Weights of a small GPT-style language model, trained from scratch on English Wikipedia: 359M tokens.
MLP neurons of a small language model. Each row is named by its layer, matrix (down: output weights) and neuron, and shows model dimensions 0-127. Each number is 128 + 32 x the weight over its row's rms, rounded and kept within 0 to 255. A neuron's up and down rows have the sign that makes its largest values positive.
A block is one neuron, or neurons of one layer that tend to fire together. After each block is what it responds to, as a language model described it from the Wikipedia text at the highest values.

L9.down81 [153 180 129 134 148  97 137 136 118 169 147 104 139 115  99 102 198 198 126 105 172 174 142  83 141 164 124  90 134 145  82 140 154 181 161  94 126 113  94 155 113 134  92 135 144 117 208 166 135  66  81 111 145 135 154 131 131 157  87 161  56  89 166 134 159  61  80 118 122 162  86 131 172 102 114 148  60 140  87  89 132 146 112 136 153 177 195 127  87 130 104 137  85 139 116  97 113 122 116 133 100 106 107 132 196  85 120 134 170 123 128 109 116 114 154  93 144 132 105 119 143 161 139 128 121  88 121 161]
Responds to: Past-tense verbs right after a person or organization subject, before their object, e.g. released, published, rated; also "and" or commas joining names.

L12.down183 [199  96 162  86 118 117 166 163  61 130 135 152 187 111 106 110  91 131  43 118 123 138 104  62 100 131 103 102 137 155 119 135 142  96 123 100 131 124 165 158 157  87 114 124  97 140 132 125 114 152 121 122  89  79 187 166 117 180 130 111 133 123 154 130 106 127 117 161 117  88 110  72 135 116 133  49 129 197  99 134 116 116 134 115 191  85 152 134 177 144  96  64 163 149 125 167 124 182 105  93 109 109 126  89 129 152 156  54 144 106  85  86 136 105 104 106 180 183 102 112 206 175 117 101 141 143 156 120]
L12.down340 [129  93 127 198 147 136 114 106 118 122 116 128 167 164 168 128 115 159 169 119 135 118  95 123 192  55 111  74 128 126 143 135 129 150 149 140 198 100 103 165 139 131 201 156 179 157  75  93  91 151 156 114 150 111 155 119 154 129 126 180  76 117 132  94 127  76 111 108 174 136 100 147  65 134 102  94 101 120 160 160  88 100 115  68  48 183  76 127 136  46 151 107 178 137 151  93 117 191  94 156  86  94 188 122 134 157 141  84  77 153  89 171 131  97 126 111 128 142  81 106 158 158 134 140  86 101 178 142]
L12.down535 [137 133  94 122  84  70 149  59 151 161 142  70 140 149 141 125 155  77 157  95 109 119 157 111 189 180 113 148  99 131 120 144 135  94 139 105 156  72 163 119 160 119 128  71 201 101  85 104  95 130 166  97 130 111 236 115 125 150 140 103 154 127 129 112 128 204 148  87 134 103 128 106  97 114 139 153 122 182 130 204 135  94 114  83  65 105 114 108 104 173 102 155 125 125 146 109 126 101 142 131  97 143 110 114 145 133 164 117 112 130  93 186 175 132 139 140 172  93 110 141  99 118 177  75 121 166  71  70]
L12.down596 [150 129  82 133 110 115  88 170 128 146 101  87 190 140 108  80 113 174 100 121 113 136 149  95 140 101  95 127 166 157 103 134 150 144 186 138 119  59  76 117 144 125 175  99 134 135 121  92 121 117 126 111 100 184 104 144 109 116  51 128 156  75 159  99 115 111  90  68 167 139 138 123 103 166 124 132 117  97 121  94 132 137  81 136 157  74 131 125 122  60 167 159 149 112  98 140 100  91 145 144 185 127 120 164 158 139 175  75  99 127 173 141  67 183  76  91 123 103 141 116  79  99 131 177 160 154 105 113]
Responds to: Middle words of fixed institutional phrases, mostly US/heritage terms like National (Register), United States (Census), American Civil (War), plus wiki table or heading markup.

L3.down178 [118 180 128  78 114 121 118 191 113 149 118 192  71 106 143 170 134 140 120 151  71 104 168 181  62 143 139 147 136 125 134 114 126 138 116 125 116 160 114 168 158 101  80 125 109 141  94 132 128 133 106 162 146 176  91 116 190  90  88 178 167 143 138 160 118 214  90 164 136 116 104 109 142  99 130 152 196  92 145 114 110 128 149 120 170 116  80 154 146  71 104 120 128 105  80 177 160 125 130 112  84 130 118 150 119 108 147 101 121  79 152 183 177 109 140 167 159 134 111 145 100 111  80 146 197 155  63 173]
L3.down204 [129 128 139 108 189  69 142  93  90 100 148 140 155 100 193 109 147 112 162  96 160 148 108 101 110 173 133 149 140  77  92 131  79 122  95 102 151 164 208  66 103 174 139 148 156 181 130 123 159  87  91  96 124 109  68 136 151 129 144 139 148 157 112 130 112 139 108 139 109  63 166 115  75 133 145 174 164 120 108  84 163 114  93 164 133 147 124 203 147 118 149 143  88 138 109 152 119 116 140 176 109 113 111  75 164  97 124 126 106  72 127 124 152 174 128 143 121 120  93  71 159 162  87  84 130 148 138  86]
L3.down277 [143 136 119  84 127 142  52 101 135  95  82 163  96 101 113  70 115 175 109 171 124 169 136 112 155 118 127  88 104 167 115 108 127 150 151 173  88  66  98 109 142 110 132 104 124  99  98 198 152 159 123 142 140 139 100 108  70  77 145  77 149 177 172 203 134 107 107 109  89  86 185 134  96 107  94 120 152 116 184 136 106 117 133  79  39  94 118 156 210  94  99 156 128 119 142 104  91 205 120 104 135 129 188  74 123  77 198  85  81  67 114 132 100 148 134 149 152 129 149 193 105  93 119 166 164 133 122 104]
L3.down626 [136 116 170 153  94 109 138 160 113  65 130 135 177 134 160 128  86 131 108 122 106  81 174 118  82 104 119  81 152 156 150 168 140 131 181  68 114 127 134 150 139  77 160 115 101 110  95 145 185  78  88 138 140 134  97 104 182 164 110 162 125 155 122 150 120 155 131 123 142  73 180 124 135 213 105 103 131 118 141  96 134 143 180 156 136  87 114 121  95 156  87  96  86 153  71 109 130 129 125  97 152 106 125 162 122  97 138  60 140 167 113 127 129 167 112 116  86 157 156 193 118 155 157 107 144 133 108 101]
Responds to: First word of multiword names or noun phrases, usually after "a" or "the": World in World War/World Series, American in African American, career, large, little.

L3.down210 [118 139 204 137 141 113 152 171  95 140 152  93 149 213  62 143  91 170 105  83 128 176 133 119 152  91 121 219  75  90 131 133 161 143  87 175 112 184 121 113  76 140  97 110 101 127 115 176  80  52  98 147 112 110  61 105  82 143  95 145 178 134 194 123 150 172 109 122 111 104 126 135 140  90 136 172 135 178  91  36 122 174 117 159 176 127 133 103 140 104 153  65 170 173  97 110 127 132 144 125 164 108 139 103 145 104  86 143 124 138 125 139 126  99 142 140 158 135 130 105 116 125 141 133 152 112  82  93]
L3.down362 [141 180 140 168 154 129 134 132 121 162 129 107 109 131  75 106 110 120  95 149 102 196 118 151  96 165 124 122 148 146 146  80 134 139 115  81 173 111 132 111 145 106  15 132 181 103 132  71 123 113  99 133 120 124  89  82 117  85 155  85 137 125 173 122  70 148  81 110  84  81 118 108 151 116 130 125 124  99 105 120 110 131 104 114 178 163 136 147 139 131 133  90 140  88  96 129 131 130 149  79 220 125 146 186 124 170 167  98 107 118 126 116 102 120 105 144 106 153 130 105 143 143 173  80 143  78 172 119]
L3.down364 [198 163 113 100 123 149 101  97 138 110 147  97  98 129  89 155 118 190 115 130 113 130 148 154  69 147 128  90 112 151 140  84 112 134 113 100 147  73 154 142 182  82  70 113 144 107 108 108 131 100  68 174 145 149 114 108 186 152 125 142 106 134 147  77 101 144 171  87 119 156 124 150 146 122 110 154 133 142  80 171 118 146 135 154 105 128 132 102  98 120 177  98 141 114 150 154 176  87 132 187 171 121  91  68 147 111 135 141  86  54 131 172  67  96 119 114 123 104 121 133 171 135 130 123 158 152 121 158]
L3.down421 [176 130 140 155 145 165 146 102 144 181 108 160  94 111 120 136 102  73 112 126 205 136 177 122 114 148 127 166 152 145 155 128 122 172 154 112 179 139 147  90 120 120 103 142 121 152  98 124 105 115  93 113 118 179 190 161 120 162 146 152 138 123 143 217  77 195  98 116 109  73 149 115 168  94 163 148  84 155 154 103 118 133 115 141 151  63 150 110 101  98 134 165 131 126 147 128 109  93 111 132 127  81 159 149 106 122 127  56 155 126 143 209 119 140 144  46 150 104 115  99 147 152 126 140 120 146 133 156]
Responds to: Main verbs of saying, revealing or perceiving that introduce a following clause or quote, such as reveals, stated, announced, explains, saw; also sentence-initial However and "according".